python train.py --n_layer=14 --vocab_size=13241 --positions="rope" --rope_base=48300.0 --tie_embeddings=true --schedule="wsd" --decay_shape="sqrt" --batch_tokens=[65536, 131072, 196608] --seq_len=2048 --doc_mask=true --train_tokens=1089000000
MLP neurons of a small language model. Each row is named by its layer, matrix (gate and up: input weights) and neuron, and shows model dimensions 144-239. Each number is 200 + 20 x the weight over its row's rms, rounded and kept within 0 to 999. A neuron's up and down rows have the sign that makes its largest values positive.
Before each neuron's rows, "fires after" lists the tokens most often just before its 100 highest values on Wikipedia text that the model never trained on; "fires in" lists the words (lower case) most often at its 100 highest values on Wikipedia text that the model never trained on. A number after a token or word is its count.

fires after: "\n" 26, "- F" 12, "ro" 9, "od" 5, " Emma" 5
fires in: "figulus" 23, "grokhovskii" 9, "grizodubov" 7, "grob" 7, "norsgaard" 5
L9.gate1168,186,236,184,200,149,185,231,164,157,172,204,218,194,193,183,206,188,192,196,206,195,235,200,223,180,189,188,175,203,172,190,210,182,188,189,172,173,198,223,184,179,179,213,191,179,209,187,194,185,190,200,212,198,159,214,202,188,167,185,200,232,229,234,203,225,202,178,231,153,230,214,177,199,184,210,218,161,219,234,219,211,201,240,213,192,211,218,197,191,178,183,196,181,198,177,181
L9.up1168,184,179,225,193,215,193,200,218,206,217,163,194,230,206,195,182,169,243,207,193,233,209,159,183,176,176,176,212,218,205,154,202,211,195,258,194,180,248,206,203,191,191,182,165,181,203,184,226,212,214,179,201,187,199,197,205,202,213,164,179,189,171,218,208,222,176,174,195,214,165,198,191,180,174,187,198,209,194,178,196,216,202,203,169,190,199,186,223,191,189,202,189,223,192,195,219

fires after: " | " 51, "." 30, "; " 15
fires in: "0" 16, "1" 16, "5" 15, "2" 8, "7" 6, "3" 6
L9.gate1052,191,211,236,209,244,211,217,225,214,202,213,181,212,200,209,177,186,216,204,203,216,254,197,203,185,198,176,213,220,218,201,197,197,231,221,200,184,210,189,212,242,194,199,221,193,177,174,164,186,215,246,168,196,209,212,199,181,171,180,200,199,191,193,199,185,170,184,200,212,203,226,214,180,218,211,207,187,243,219,164,220,165,208,200,180,176,183,199,186,189,176,157,193,208,204,210
L9.up1052,216,190,185,228,184,174,161,216,221,194,186,198,209,194,176,200,225,178,216,170,199,206,180,168,181,196,242,202,204,201,221,186,184,155,219,191,240,237,177,202,179,201,183,210,225,195,178,192,213,206,191,205,195,214,192,212,197,201,220,207,193,210,221,224,193,173,224,208,207,165,166,199,181,177,183,177,170,188,207,195,232,224,228,184,166,195,161,212,228,212,211,194,178,231,189,189

fires after: "\n" 42, " | " 19, ") | " 5, "i" 4, " | — |" 4, " |" 4
fires in: "grob" 15, "0" 14, "grokhovskii" 9, "groen" 9, "check" 8, "27" 4
L9.gate2733,170,214,190,208,211,196,193,214,193,222,199,216,205,170,212,196,239,163,196,190,219,202,220,223,175,175,208,177,212,227,201,199,206,196,206,167,189,174,221,180,189,217,194,151,215,193,221,198,171,192,192,247,174,189,191,188,188,190,204,215,225,246,223,210,213,202,220,165,179,197,149,182,192,220,211,200,177,219,204,186,206,212,179,175,218,180,199,192,225,209,171,202,178,178,195,204
L9.up2733,182,235,204,225,216,185,223,228,197,198,179,211,219,212,206,209,202,185,190,199,214,195,181,176,159,198,185,207,175,202,196,185,163,207,194,213,166,199,206,184,225,201,164,195,214,197,209,236,198,160,167,204,210,173,219,173,198,198,156,199,218,214,229,190,176,219,194,165,160,187,207,202,197,203,171,200,216,219,206,253,197,201,189,200,230,192,179,196,265,202,193,245,173,182,204,178

fires after: "- G" 18, "- F" 8, "kh" 7, "ck" 6, "ro" 6, " War" 6
fires in: "grokhovskii" 22, "brocklehurst" 9, "figulus" 8, "groen" 8, "warped" 6
L9.gate1556,221,173,173,224,206,158,181,173,182,217,193,211,198,195,180,197,183,221,213,175,187,196,202,224,183,209,210,206,185,212,181,221,237,222,183,186,202,215,211,207,209,190,202,200,192,226,190,210,158,188,213,209,190,170,181,174,186,216,180,219,191,177,199,207,207,182,196,218,203,177,199,187,178,207,200,195,196,212,177,191,208,169,195,196,174,187,212,233,221,203,200,184,225,181,201,188
L9.up1556,182,252,200,208,227,184,212,167,165,206,174,222,214,207,220,190,194,196,158,195,195,199,167,234,167,222,206,209,177,202,194,226,198,239,219,218,213,191,221,210,236,193,201,200,203,181,203,184,204,192,209,197,203,198,212,216,197,188,202,195,213,206,213,197,178,196,216,207,206,224,206,214,179,224,205,207,189,219,203,205,190,192,175,212,192,180,179,194,206,258,204,172,209,228,209,251

fires after: "2" 25, "(" 23, "-" 15, "1" 11, "_{" 7
fires in: "2" 27, "3" 11, "1" 10, "4" 4, "2003" 4
L9.gate4306,197,230,198,203,182,227,207,200,178,174,214,170,159,179,210,206,176,216,202,201,209,214,240,229,223,199,215,220,220,184,196,196,174,220,202,232,206,214,248,162,204,217,186,173,211,238,196,221,198,217,184,236,205,189,180,177,188,182,184,184,212,191,197,222,221,197,179,212,198,226,192,245,193,203,172,206,207,206,201,197,200,186,189,219,199,215,218,210,202,223,222,195,186,182,208,220
L9.up4306,184,225,198,233,224,212,215,176,227,169,199,226,194,203,161,213,197,225,202,173,213,182,210,186,190,181,204,191,231,176,214,186,196,157,250,197,212,210,182,196,169,186,218,182,244,233,214,199,171,224,243,217,236,203,234,198,204,220,194,189,210,201,183,201,180,226,232,200,189,186,178,197,191,196,194,188,210,210,233,212,223,186,228,193,184,229,199,195,187,226,218,163,211,189,215,217

fires after: " | " 72, "; " 12
fires in: "2" 26, "0" 19, "1" 13, "3" 11, "8" 7
L9.gate2699,188,209,203,190,215,198,219,198,176,193,190,172,175,233,204,220,194,200,187,218,219,221,192,227,188,178,209,213,239,218,192,171,181,205,196,200,187,219,185,169,196,216,237,189,165,210,184,205,189,183,178,234,187,163,226,189,179,161,179,223,180,235,232,195,176,227,180,209,193,170,213,199,222,185,209,180,185,217,205,218,170,218,205,212,238,211,160,191,191,193,191,200,230,200,192,179
L9.up2699,192,207,205,227,185,224,218,177,219,238,189,216,235,212,213,225,217,184,210,147,204,172,197,203,200,208,203,189,219,198,206,201,202,147,190,200,156,211,218,174,177,201,170,198,213,217,188,177,163,210,179,177,192,220,226,205,195,210,212,190,188,173,198,194,215,139,217,218,209,196,215,230,200,228,196,218,198,204,218,216,166,216,194,192,187,201,180,196,186,214,179,160,213,199,183,210

fires after: "–" 26, "; " 18, "." 15, "," 13, " | " 12
fires in: "0" 74
L9.gate1110,174,203,227,211,232,178,209,206,217,206,199,250,207,197,195,220,226,204,213,215,194,180,232,191,168,184,223,198,195,199,198,191,179,235,210,201,199,171,182,157,222,204,219,203,196,200,161,199,196,196,159,175,178,204,196,165,203,182,159,172,235,187,229,154,219,192,170,231,202,214,196,207,200,215,214,190,190,178,193,236,189,210,243,203,249,172,193,221,230,201,187,160,207,171,184,193
L9.up1110,189,201,213,180,211,173,164,212,243,159,192,184,168,186,209,182,222,202,225,208,248,214,195,212,202,180,200,202,206,231,208,234,233,185,203,222,175,190,200,193,172,213,221,192,211,208,185,184,183,181,185,214,217,194,237,211,195,195,188,212,182,208,218,220,197,167,202,234,194,180,191,166,157,195,185,208,176,210,206,211,217,222,228,209,204,225,173,212,195,229,165,180,215,178,194,212

fires after: "–" 15, " | " 14, " p." 12, " | November " 6, " †" 5, "| " 4
fires in: "fw" 19, "m" 12, "mf" 11, "1" 9, "df" 8, "2" 5
L9.gate902,191,223,204,213,197,216,186,187,177,185,208,213,157,195,179,195,213,203,247,189,180,209,168,221,188,211,190,202,215,234,199,208,164,207,189,235,207,199,177,154,230,217,209,211,194,198,218,195,201,211,208,181,157,228,179,179,183,228,192,185,176,178,228,196,204,203,187,166,166,194,210,229,193,222,221,213,174,220,225,200,202,220,195,181,204,203,203,211,219,176,198,201,178,197,205,165
L9.up902,184,185,221,210,218,197,173,166,209,169,204,190,223,218,204,208,213,225,164,184,187,202,207,182,213,209,222,170,183,228,193,172,221,203,191,205,178,242,180,205,224,183,201,215,174,219,148,189,197,186,210,206,221,170,186,205,204,178,209,206,241,191,171,196,169,202,202,206,222,183,208,178,250,183,180,211,189,192,173,209,220,211,220,199,183,215,211,174,226,198,208,213,168,228,200,192

fires after: " | " 51, "." 25, "; " 11, "–" 5
fires in: "0" 40, "1" 21, "2" 7, "7" 4
L9.gate4585,186,185,195,204,186,201,219,204,237,202,196,198,213,182,189,218,193,198,229,209,202,212,223,224,220,159,206,184,196,203,212,166,201,188,192,200,205,199,221,170,208,199,178,188,193,173,169,195,149,228,184,224,202,163,202,200,199,159,228,201,197,195,233,195,200,162,193,188,202,220,190,227,182,203,226,191,145,224,251,180,219,206,185,144,183,177,211,168,198,212,228,183,213,186,198,198
L9.up4585,180,205,239,183,189,202,189,238,226,208,167,200,227,226,186,185,182,193,210,215,172,229,200,240,201,161,189,227,191,195,208,170,199,186,193,187,195,219,217,221,201,195,190,222,222,231,191,188,189,202,159,208,199,216,206,231,226,210,195,211,214,241,199,220,223,197,212,156,176,214,177,204,226,206,218,201,165,198,194,202,194,192,210,186,175,203,178,169,216,189,225,181,154,167,178,217

fires after: "| " 19, " | " 13, ") | " 13, " (" 7, "} | " 6, "°N " 5
fires in: "5" 14, "2" 12, "0" 11, "6" 6, "17" 5, "53" 5
L9.gate4524,218,219,204,175,197,183,223,207,190,210,221,220,244,171,201,235,177,221,186,201,167,202,234,199,186,205,195,232,201,187,216,169,243,204,173,236,190,212,202,173,221,225,210,200,214,199,169,170,162,184,206,236,174,213,213,182,203,201,176,211,225,182,213,177,195,171,220,249,201,177,209,200,186,238,207,155,153,188,185,212,219,220,182,240,176,223,189,212,212,197,212,202,189,190,187,191
L9.up4524,148,210,189,215,204,202,235,158,181,225,139,229,196,192,202,179,241,218,195,206,208,158,225,145,176,215,179,184,230,207,208,220,176,181,187,181,230,177,254,193,234,181,199,187,222,206,209,199,204,172,181,162,182,201,206,198,194,180,206,200,224,191,231,142,190,235,169,197,193,213,199,196,178,216,211,250,213,180,225,202,198,178,198,206,165,200,179,172,213,210,182,182,205,176,216,176

fires after: " | " 55, "+" 7, "°N " 6, " (−" 6, " | +" 5
fires in: "0" 26, "1" 10, "2" 6, "98" 6, "4" 5
L9.gate2107,182,198,189,206,184,209,183,214,197,256,187,227,183,204,232,188,190,213,265,193,209,216,229,210,179,212,211,184,230,210,177,198,175,167,207,203,193,199,211,175,236,189,227,177,186,204,196,215,167,199,195,220,176,205,199,213,213,205,167,218,177,189,215,168,197,229,172,168,194,196,225,196,210,206,230,203,157,193,256,178,191,208,197,222,179,214,169,156,192,199,214,190,190,204,224,215
L9.up2107,177,203,191,211,191,166,176,217,175,202,207,183,217,220,177,199,208,205,183,241,182,219,201,200,194,163,225,228,209,201,211,214,231,166,212,234,222,246,207,174,206,172,206,194,194,202,231,231,179,190,174,158,167,205,183,189,165,198,177,217,199,221,202,203,216,206,200,145,161,181,198,173,190,253,241,197,210,178,208,189,196,227,179,170,220,190,211,192,193,196,220,208,186,195,217,187

fires after: " | " 36, ") | " 9, " (" 6, "; " 6, " (−" 5
fires in: "0" 66, "1" 14, "2" 5
L9.gate3694,209,221,193,188,209,193,229,216,192,224,189,204,177,183,225,208,216,163,209,181,202,191,201,240,215,209,223,194,213,192,159,196,221,211,224,218,196,214,211,224,198,183,205,186,200,214,192,203,170,190,199,223,178,210,222,190,190,213,190,237,228,155,192,178,204,229,223,186,180,220,195,214,172,185,226,205,170,241,178,200,196,195,188,213,215,232,196,187,186,200,206,174,213,197,245,213
L9.up3694,196,164,208,197,194,184,170,213,221,220,175,186,231,184,205,204,204,207,239,196,201,206,186,175,191,187,240,180,214,209,218,182,169,190,198,206,207,208,171,184,198,213,196,185,178,185,172,177,202,174,177,230,220,185,163,194,193,197,197,204,214,184,221,211,191,164,203,236,221,179,198,200,173,200,194,201,200,213,215,218,195,173,237,165,229,183,183,163,209,195,210,221,236,170,188,217

fires after: "; " 22, " | " 16, " M" 7, " |  | " 4, " in" 4
fires in: "0" 48, "massachusetts" 6, "institute" 4, "legislature" 4, "not" 4
L9.gate4088,189,249,200,191,170,220,229,186,212,217,197,207,204,176,182,226,190,192,211,202,200,191,209,211,226,218,196,203,181,204,173,186,190,213,201,174,179,202,185,187,173,176,225,249,172,236,180,197,173,189,190,231,170,219,174,214,194,171,170,214,177,209,173,197,167,221,221,208,207,232,185,241,191,169,205,165,169,199,216,176,182,203,226,181,163,183,155,187,211,196,229,153,196,190,199,170
L9.up4088,214,222,199,186,207,210,214,212,192,178,189,189,190,165,200,231,172,174,207,214,220,206,210,225,211,181,189,203,245,184,205,210,189,192,190,192,187,223,219,148,199,222,203,186,208,216,211,145,222,195,198,215,179,173,161,191,200,182,201,210,198,189,241,215,180,225,204,149,182,244,224,196,208,211,230,215,203,201,210,204,213,167,184,191,192,209,192,207,193,211,190,197,256,212,204,209